{
  "vocab_size": 24121,
  "rope_theta": 9470.0,
  "bias": "none",
  "init_std_o": 0.0,
  "final_lr_fraction": 0.1,
  "max_steps": 5043
}
MLP neurons of a small language model. Each row is named by its layer, matrix (gate and up: input weights) and neuron, and shows model dimensions 656-751. Each number is 200 + 20 x the weight over its row's rms, rounded and kept within 0 to 999. A neuron's up and down rows have the sign that makes its largest values positive.
After each neuron's rows, "fires in" lists the words (lower case) most often at its 100 highest values on Wikipedia text that the model never trained on.

L2.gate1249,188,203,245,216,204,171,202,203,185,218,197,201,216,191,169,174,182,171,211,208,190,189,192,192,250,222,222,195,197,220,199,203,213,215,201,170,215,194,222,174,195,213,182,220,210,190,190,230,205,241,222,181,207,183,212,204,206,212,219,209,224,216,193,167,195,208,210,180,194,237,185,217,199,185,207,208,206,174,159,197,198,232,205,219,211,208,176,253,165,188,204,197,208,191,170,186
L2.up1249,188,182,178,215,179,229,237,197,189,199,185,158,197,207,174,184,186,164,168,204,179,224,214,217,204,222,203,207,198,241,208,184,210,216,191,184,182,197,199,215,203,212,198,188,200,248,175,183,206,190,220,174,197,165,204,187,200,224,230,194,185,201,219,217,190,219,194,195,201,181,193,205,190,246,215,200,210,206,218,228,234,211,181,199,170,214,195,222,177,211,183,189,206,212,152,177
fires in: "as", "appointed", "served", "american", "renamed", "preceded"

L2.gate501,204,200,218,203,207,188,193,226,177,197,199,188,180,208,203,211,215,201,233,182,220,208,192,228,207,183,203,196,227,219,177,196,219,193,171,138,175,204,210,203,202,190,181,183,222,203,197,193,186,210,193,216,207,208,184,184,187,241,187,179,188,172,201,211,192,201,197,191,222,196,194,193,157,246,203,239,191,237,218,163,184,193,220,156,177,207,178,190,194,215,230,191,173,204,171,212
L2.up501,217,195,198,185,252,214,160,223,213,171,186,225,196,185,205,253,194,184,178,208,196,203,210,223,211,247,174,207,225,181,211,220,193,225,184,228,188,213,206,200,216,195,194,202,173,198,217,186,186,201,166,197,221,187,194,221,196,188,211,229,175,216,212,182,207,174,194,170,161,219,188,169,174,187,196,214,203,226,207,194,215,193,189,189,178,235,204,186,178,211,225,208,218,250,229,206
fires in: "and", "ha"

L2.gate179,213,192,191,192,220,197,197,209,194,222,237,230,182,154,183,207,183,204,197,213,188,197,211,210,180,179,220,179,190,241,198,162,189,206,217,207,188,178,199,148,189,199,184,214,227,212,206,206,196,186,211,174,167,190,217,184,214,216,221,195,197,193,206,204,192,203,202,178,249,197,194,207,177,202,197,211,200,159,201,215,201,172,209,201,193,177,215,224,203,249,226,203,250,200,188,199
L2.up179,212,176,187,172,222,179,209,242,179,234,201,221,204,187,170,203,206,199,199,190,203,174,190,202,219,201,207,172,176,216,201,210,194,226,179,220,200,186,192,224,188,207,172,212,195,177,209,213,216,236,198,190,206,221,200,215,199,233,224,219,186,195,183,176,217,204,217,182,195,246,193,193,173,206,211,239,183,183,189,153,229,198,195,185,204,177,219,203,243,230,195,222,177,175,197,215
fires in: "as", "dancing", "ha"

L2.gate646,202,208,165,201,196,188,186,190,190,201,198,198,209,241,137,216,177,187,161,224,181,229,187,200,227,203,194,205,244,226,202,184,190,182,191,197,210,175,210,198,216,163,174,199,189,227,154,205,149,193,216,205,201,173,183,168,229,175,234,201,192,197,181,191,170,190,199,164,190,194,197,196,188,210,216,178,215,218,184,210,192,179,199,204,222,200,153,232,202,188,188,191,221,186,191,169
L2.up646,188,230,184,237,214,210,180,159,249,196,181,214,188,235,154,200,218,211,192,196,210,216,196,164,226,179,156,250,191,200,225,177,205,203,230,230,229,181,209,173,227,178,199,230,206,203,188,185,170,202,222,202,222,158,227,156,189,180,227,193,222,213,200,207,202,192,206,213,204,198,195,203,219,130,191,235,163,211,192,200,176,203,191,198,227,211,184,216,205,200,217,218,222,186,221,182
fires in: "as", "and", "census", "control"

L2.gate371,167,193,205,178,199,187,227,194,230,199,187,213,191,175,201,204,196,193,197,204,216,227,219,179,200,221,184,199,179,186,168,252,215,221,174,204,197,212,218,165,198,207,201,186,225,211,212,199,196,195,199,190,214,204,188,182,155,233,230,166,204,197,191,209,211,193,184,212,178,218,204,157,176,195,166,194,209,196,179,226,225,203,196,173,220,181,203,205,209,209,182,188,211,210,184,217
L2.up371,178,196,199,177,224,180,226,168,198,210,200,189,194,231,227,224,194,221,209,201,196,180,203,187,157,190,166,212,216,217,190,215,209,220,204,204,219,213,208,173,212,203,214,176,203,211,181,210,189,165,187,199,254,206,228,174,201,222,189,219,164,262,197,169,190,202,178,182,170,200,203,145,193,204,229,194,228,207,212,200,199,189,197,153,206,142,177,216,166,196,177,208,219,197,225,209
fires in: "and", "design"

L2.gate1242,188,202,191,202,220,195,203,223,183,203,205,165,197,203,224,193,225,186,198,212,199,191,183,187,226,206,178,181,197,203,144,159,155,195,185,201,219,203,182,195,184,211,192,211,199,190,174,245,183,200,206,216,206,262,180,213,173,201,172,195,210,213,196,174,209,179,206,231,198,188,179,207,195,219,200,195,223,204,201,158,227,210,219,194,185,160,221,210,205,211,193,236,207,171,196,230
L2.up1242,201,172,159,207,200,216,211,184,190,223,182,159,218,212,198,222,233,183,187,236,242,158,208,194,171,219,184,210,207,185,163,203,199,228,213,168,169,202,180,197,180,216,189,200,211,176,217,230,193,207,214,207,172,182,168,193,176,218,196,204,203,203,238,184,242,227,220,199,220,216,165,202,189,194,183,201,198,228,205,181,205,184,200,195,181,178,229,179,204,187,186,216,217,184,208,197
fires in: "january", "october", "july", "august", "fij"

L2.gate276,194,207,190,220,191,204,206,205,196,176,192,178,187,208,196,173,228,206,173,205,180,185,186,169,200,197,202,188,185,166,219,195,211,207,156,199,196,144,212,205,151,174,212,207,175,214,199,195,212,185,172,187,190,176,207,214,191,239,229,174,200,208,220,236,232,200,203,196,195,186,203,214,172,210,188,181,205,152,159,204,195,218,198,198,218,206,206,200,206,172,192,191,210,217,160,202
L2.up276,216,203,185,181,216,193,219,200,192,214,213,142,228,202,218,190,167,193,210,205,175,187,217,199,186,197,183,193,207,179,190,217,212,216,165,176,192,179,204,209,191,174,238,197,207,187,165,236,222,174,208,178,200,184,189,194,204,223,219,185,217,219,212,204,192,184,197,175,187,193,176,186,188,236,211,179,180,196,199,196,198,200,193,189,178,182,224,171,161,202,170,171,219,213,186,199
fires in: "and", "or", "orca", "is"

L2.gate104,207,196,180,179,206,220,174,210,201,204,172,210,178,163,213,182,193,190,173,230,234,207,194,198,183,197,197,240,185,227,192,200,198,175,205,201,188,194,190,191,204,168,186,198,226,196,171,221,173,239,180,194,177,203,208,206,184,225,204,231,195,216,234,189,202,202,195,229,197,181,240,214,150,198,196,191,216,207,230,195,173,206,201,199,183,186,199,226,222,169,193,200,195,202,157,209
L2.up104,231,171,219,162,213,193,214,223,185,196,192,215,229,174,197,195,197,208,203,209,197,166,216,218,239,196,202,226,215,195,207,170,221,212,178,197,172,178,166,218,172,178,195,197,229,210,227,193,205,186,206,207,176,178,204,201,208,209,228,178,223,168,197,193,196,192,199,197,202,158,158,242,192,208,195,200,186,180,226,231,223,204,189,212,172,223,211,197,192,227,194,205,191,232,209,187
fires in: "she", "he", "caesares"

L2.gate880,225,218,192,193,210,174,195,194,186,237,214,197,204,197,195,207,165,210,178,199,182,189,196,197,220,178,237,196,171,194,205,190,208,200,220,164,163,195,211,162,198,229,187,232,241,200,232,194,183,197,206,195,166,173,211,179,219,208,208,208,174,189,227,157,233,189,252,178,207,170,201,244,180,180,173,221,131,182,219,224,206,175,229,243,175,190,213,221,208,206,198,159,218,195,187,229
L2.up880,199,194,210,214,255,173,188,227,220,221,210,195,205,150,165,198,194,197,176,206,206,197,225,196,232,233,162,216,204,205,221,226,178,221,200,195,220,191,222,202,187,196,226,215,188,182,204,197,185,245,212,195,188,144,227,186,204,183,231,176,189,183,200,230,167,225,185,169,205,214,196,181,194,184,198,219,201,188,205,219,221,202,197,235,215,194,198,195,226,170,208,196,194,211,178,213
fires in: "he", "she", "it"

L2.gate460,189,197,164,196,196,239,175,224,208,184,199,212,179,191,152,199,179,192,202,198,238,170,169,191,157,211,199,240,186,218,201,210,214,186,191,219,187,183,204,211,218,185,174,168,185,170,210,171,193,228,167,167,183,196,205,168,197,183,182,223,174,190,205,204,214,233,236,190,209,205,195,214,184,203,211,200,219,218,191,205,189,210,191,193,180,196,232,238,194,204,182,240,195,186,223,193
L2.up460,209,213,187,186,182,211,209,251,198,186,213,206,155,171,191,205,182,147,194,207,255,199,161,192,200,189,176,248,184,211,193,216,220,209,221,177,205,157,211,168,213,185,185,198,192,192,213,204,213,231,209,204,190,190,218,178,173,210,152,193,185,207,198,183,193,208,211,185,215,213,226,188,156,222,181,192,199,222,197,201,228,211,219,242,195,183,219,208,194,190,176,207,188,165,226,219
fires in: "as", "with", "that"

L2.gate1245,221,215,194,182,157,217,219,188,144,179,209,213,171,203,180,198,188,192,197,198,207,189,219,191,195,198,233,193,202,189,243,249,184,175,193,227,157,181,185,211,178,196,225,188,198,189,204,192,180,218,226,209,207,200,191,188,213,187,188,226,189,173,221,200,205,235,178,211,174,212,208,211,188,193,223,202,172,190,190,196,196,170,232,225,194,182,221,204,184,244,204,214,204,190,215,190
L2.up1245,156,215,191,163,195,195,185,210,171,207,210,164,195,194,182,217,177,208,193,210,237,195,169,186,209,217,209,224,201,210,216,235,221,199,165,248,198,198,177,214,218,215,173,190,207,168,218,214,222,218,219,188,173,212,225,193,231,177,205,221,195,213,169,184,214,181,185,177,188,225,232,220,220,145,183,215,206,214,201,213,206,216,202,196,239,221,217,195,191,204,206,218,201,215,229,176
fires in: "and", "of", "to", "which"

L2.gate419,203,231,179,195,216,213,228,239,202,184,209,202,174,231,195,208,203,236,223,196,209,207,212,161,180,232,192,203,176,159,197,225,193,228,201,224,226,186,181,252,181,179,192,195,176,182,224,191,213,178,213,191,219,226,199,222,180,250,197,150,235,220,197,196,193,211,214,199,173,208,211,198,153,216,199,201,212,196,196,183,192,203,207,211,188,186,192,127,200,201,185,198,211,183,209,228
L2.up419,204,194,174,210,208,178,190,207,175,211,172,173,188,189,207,196,172,218,198,197,219,207,202,176,164,200,171,227,148,191,188,235,207,226,249,205,210,230,182,209,215,196,220,208,188,199,201,201,172,236,242,195,226,195,217,220,179,216,221,177,185,188,224,191,219,232,221,188,191,209,202,162,183,218,222,218,208,217,219,201,133,220,191,236,171,204,195,207,182,184,177,169,193,183,217,235
fires in: "he", "she"

L2.gate1498,217,201,185,240,235,165,194,189,201,218,205,199,212,194,240,203,210,204,207,195,190,151,202,175,195,221,203,164,202,193,235,181,189,210,214,200,189,185,189,208,182,236,202,223,187,251,212,199,168,234,222,229,191,164,199,182,203,173,234,177,175,225,195,222,231,203,192,210,188,211,243,193,176,184,217,215,184,178,208,197,222,192,238,190,184,211,232,198,218,185,207,195,202,196,219,186
L2.up1498,207,192,184,220,230,143,215,206,196,245,210,195,191,193,216,235,188,250,197,207,198,176,193,191,190,199,206,183,194,221,211,199,210,198,236,200,179,230,168,181,190,212,226,222,195,250,194,207,203,205,230,196,218,183,216,175,188,195,216,205,180,228,199,190,209,207,191,169,185,225,199,166,194,196,202,204,200,205,227,168,171,180,227,178,169,215,176,205,230,207,197,176,189,203,243,203
fires in: "it"

L2.gate392,187,199,217,229,242,171,195,229,199,188,215,149,202,192,214,214,207,188,166,212,191,211,213,201,216,210,227,216,179,171,187,193,191,199,216,224,192,193,170,212,176,183,201,206,193,211,201,202,208,229,162,215,207,202,216,228,211,229,197,213,195,234,204,175,188,212,225,227,201,180,194,208,187,228,172,186,145,186,198,183,231,159,236,189,213,200,164,169,236,165,202,212,177,210,168,183
L2.up392,209,187,191,162,224,212,212,192,208,204,186,192,211,162,190,187,235,224,210,175,159,228,252,197,208,202,220,225,236,178,196,221,215,158,192,191,167,183,196,222,175,182,213,218,210,169,229,188,192,201,234,188,177,185,202,161,192,212,194,185,204,174,221,186,233,211,186,225,203,221,187,199,203,241,207,180,171,207,229,226,202,195,211,173,178,217,200,230,175,207,239,184,189,187,175,196
fires in: "4", "he", "this", "in", "she", "3"

L2.gate230,215,235,206,212,197,235,222,229,222,181,155,184,171,194,199,220,195,215,177,195,201,224,197,173,225,227,168,240,206,162,223,197,193,210,213,178,189,203,159,177,168,176,189,181,229,189,196,223,217,184,200,212,240,195,211,212,195,223,219,191,215,202,167,179,189,198,225,195,220,212,210,201,145,245,195,220,165,183,211,180,199,218,202,197,209,197,190,166,206,225,210,209,195,204,225,224
L2.up230,233,227,159,211,216,183,196,195,177,175,189,185,197,184,193,236,183,204,184,178,189,240,174,182,192,191,182,233,180,177,197,193,207,186,210,179,194,218,167,188,214,184,194,192,194,216,212,216,218,192,199,192,231,204,206,213,213,172,199,223,212,189,176,183,202,209,205,206,189,217,194,199,176,238,221,168,186,194,212,184,188,211,210,192,207,194,173,194,211,178,227,213,232,205,238,198
fires in: "he", "his", "her", "she", "s"

L2.gate1662,198,212,195,206,150,184,202,198,203,171,184,222,178,181,209,188,199,191,189,176,202,213,191,176,201,185,217,215,230,188,197,186,201,193,161,211,226,210,207,202,186,93,225,181,191,198,212,191,180,193,171,182,205,220,212,208,218,172,201,205,245,202,279,225,208,218,195,218,206,194,220,187,193,186,206,206,196,185,196,216,208,216,200,191,219,194,178,193,192,227,231,214,166,185,182,203
L2.up1662,203,213,215,196,151,170,206,207,204,176,226,211,193,206,202,226,201,208,141,190,192,214,180,196,203,183,202,213,225,203,173,203,195,190,186,203,214,194,209,199,238,111,241,201,218,229,192,211,181,189,169,181,212,209,231,190,222,178,208,212,226,200,249,202,203,227,183,186,217,215,218,200,218,212,220,191,183,198,222,200,192,203,191,179,231,195,166,237,189,228,217,188,174,198,188,225
fires in: "000", "overall", "contribution"

L2.gate1259,182,217,217,256,174,204,209,207,185,191,178,193,213,201,250,187,202,217,220,199,168,181,187,238,184,206,173,181,215,236,220,229,198,218,193,165,208,200,227,230,204,201,233,167,199,192,198,189,163,183,215,205,206,216,202,202,200,189,200,224,206,176,212,198,210,179,187,165,194,184,176,208,219,221,225,204,187,188,196,224,234,170,202,212,180,178,221,206,200,195,213,208,199,175,191,211
L2.up1259,175,199,211,190,206,179,198,180,193,219,217,187,189,201,188,219,196,195,220,210,216,203,255,179,211,184,196,150,201,204,200,228,198,172,227,185,187,182,191,213,190,215,201,205,159,177,192,188,241,185,231,199,175,202,193,177,186,209,177,219,193,207,205,189,191,183,211,209,196,223,167,203,211,223,230,185,231,232,224,224,179,216,211,196,205,194,217,192,217,176,205,212,171,185,205,200
fires in: "and", "or"

L2.gate524,212,232,201,208,176,210,180,218,185,203,192,191,214,161,173,217,238,231,179,155,170,193,174,181,182,198,230,243,185,166,214,211,200,196,212,169,198,217,200,185,193,188,200,203,233,189,182,227,175,215,194,200,208,202,180,203,213,161,202,199,177,179,231,171,241,211,215,224,188,221,209,213,171,206,179,232,193,194,198,209,205,203,201,198,224,203,212,199,220,195,203,213,196,217,228,192
L2.up524,226,201,186,189,198,163,210,219,203,205,192,173,197,191,160,217,199,205,149,188,185,223,192,190,190,202,231,221,205,177,224,228,212,193,201,192,231,235,186,174,242,198,187,197,223,201,190,215,172,201,218,188,238,174,240,198,224,180,210,214,182,193,193,186,202,204,206,198,157,209,197,165,205,203,225,208,180,202,222,197,197,177,211,221,187,186,179,223,182,188,189,209,184,192,165,199
fires in: "the", "to", "with", "he"

L2.gate283,214,194,223,200,230,210,235,173,186,196,223,225,174,198,182,202,211,169,184,203,213,214,209,209,228,201,212,201,229,188,221,201,194,206,169,184,190,180,204,187,184,183,193,175,170,199,215,213,189,209,190,195,203,184,257,230,164,190,181,219,189,187,216,214,203,216,176,222,241,195,187,189,201,181,185,202,218,166,214,208,207,206,207,191,193,188,231,183,214,209,207,211,199,196,217,208
L2.up283,203,195,220,185,190,163,186,185,217,195,205,196,208,164,206,176,190,182,189,227,205,234,194,228,225,175,157,236,218,186,207,206,220,187,209,176,194,195,197,206,196,206,191,217,209,233,211,214,200,227,203,206,197,191,209,209,201,243,232,178,197,190,211,194,191,176,202,187,191,169,171,210,188,200,205,215,183,229,210,200,195,198,236,213,174,235,223,223,209,199,228,194,229,204,185,194
fires in: "university", "city", "qarabağ"

L2.gate751,187,195,209,201,170,226,190,219,193,184,201,189,161,171,220,181,240,190,207,195,195,187,126,196,236,209,192,246,219,185,188,215,204,227,177,209,212,210,210,171,176,199,182,189,195,195,195,203,178,199,172,246,205,200,182,197,219,216,189,191,189,200,187,192,218,197,217,218,183,177,214,201,192,226,183,191,188,217,215,201,207,215,220,183,168,176,174,184,190,151,179,166,213,210,179,202
L2.up751,174,205,176,162,208,178,193,212,172,182,234,170,196,183,219,229,215,181,216,187,177,182,166,192,190,175,185,231,214,235,201,200,223,225,210,215,168,182,199,204,216,192,197,166,208,218,191,224,182,218,175,213,210,238,201,185,225,216,201,206,215,211,217,176,193,218,179,182,156,184,206,211,204,187,203,194,202,219,213,202,192,175,200,210,181,172,205,213,187,183,183,198,248,172,203,234
fires in: "and"

L2.gate818,192,205,191,227,188,218,212,197,187,220,206,187,213,234,218,189,205,135,225,176,187,151,177,216,176,185,217,204,238,172,241,212,178,238,186,204,200,206,189,231,211,226,220,177,201,226,194,191,226,192,149,211,209,220,203,158,206,233,200,190,177,207,222,202,218,222,255,225,216,170,203,209,219,207,190,186,196,205,184,207,202,201,207,200,192,190,210,202,183,214,214,212,196,254,203,219
L2.up818,222,211,203,202,209,199,176,199,200,210,193,212,211,196,200,204,197,274,181,195,230,229,211,169,216,208,193,199,187,226,206,198,190,179,201,227,202,193,217,207,180,192,183,240,206,174,230,211,202,190,182,182,193,196,187,214,191,175,216,192,225,190,208,234,154,172,177,193,182,228,187,182,206,224,203,176,186,179,199,224,208,175,214,192,167,215,168,199,205,184,190,200,198,185,179,190
fires in: "of", "mhatre", "wodeyar"

L2.gate513,194,229,209,188,184,210,207,216,178,209,220,184,202,220,212,190,199,194,230,214,206,158,168,181,182,190,203,198,198,218,197,171,236,185,152,188,219,229,240,177,199,226,187,228,204,211,185,190,196,204,201,169,221,202,198,253,208,196,217,220,164,166,201,166,191,195,189,177,204,217,206,212,188,218,191,199,174,202,203,176,211,184,192,196,179,240,197,185,202,210,192,227,192,176,224,237
L2.up513,189,221,173,183,194,194,239,214,156,191,239,161,215,171,229,180,202,201,230,216,216,155,181,205,235,180,189,185,227,230,195,195,227,165,160,209,220,221,196,224,207,215,203,200,188,201,185,199,211,186,196,188,222,225,202,191,204,174,200,202,192,197,176,198,214,201,174,181,172,229,202,208,215,223,230,212,215,233,201,181,159,207,185,181,168,218,189,183,219,211,176,212,199,195,241,207
fires in: "january", "july", "april", "august", "october"

L2.gate1362,229,208,209,183,184,180,210,215,181,186,224,222,204,209,181,224,182,201,181,188,225,194,197,231,200,190,192,219,179,186,211,190,193,219,214,234,139,236,175,224,210,188,179,196,243,148,197,204,187,200,209,220,212,177,224,209,186,218,213,202,208,166,187,170,189,174,210,169,219,207,219,194,178,169,179,183,210,245,184,194,253,192,189,205,193,200,225,203,228,214,214,186,198,198,180,206
L2.up1362,211,160,192,255,176,193,225,232,182,209,220,234,220,187,228,226,160,228,217,197,220,180,229,210,159,200,203,212,213,201,189,205,189,222,185,215,162,217,207,184,205,164,184,179,238,167,169,224,182,183,205,216,193,196,210,214,186,203,210,214,174,209,189,216,161,195,172,203,207,215,210,212,201,188,209,209,206,197,197,149,208,194,199,194,197,195,182,215,202,245,164,180,181,190,201,221
fires in: "and"

L2.gate1446,212,198,188,248,225,189,214,202,187,183,186,191,223,242,204,219,202,209,201,220,163,163,204,190,215,174,189,160,218,226,221,196,205,198,197,211,165,194,205,198,212,170,198,189,200,226,195,191,149,185,191,213,193,199,166,216,175,205,199,228,185,223,174,205,173,206,225,200,203,199,204,206,181,190,188,190,197,203,206,159,211,187,192,194,164,219,200,220,246,236,203,210,213,202,150,205
L2.up1446,217,224,197,220,247,188,208,222,161,186,185,191,208,226,211,218,188,199,206,222,195,191,210,194,180,180,181,195,200,208,197,167,207,199,204,192,165,196,180,194,199,210,180,177,224,204,190,228,182,181,191,212,246,204,163,209,182,190,165,229,180,182,180,173,172,228,256,140,216,212,217,166,200,216,200,198,211,214,217,193,206,189,205,189,157,227,190,204,216,220,211,183,193,211,195,226
fires in: "april", "december", "march", "february", "september", "june"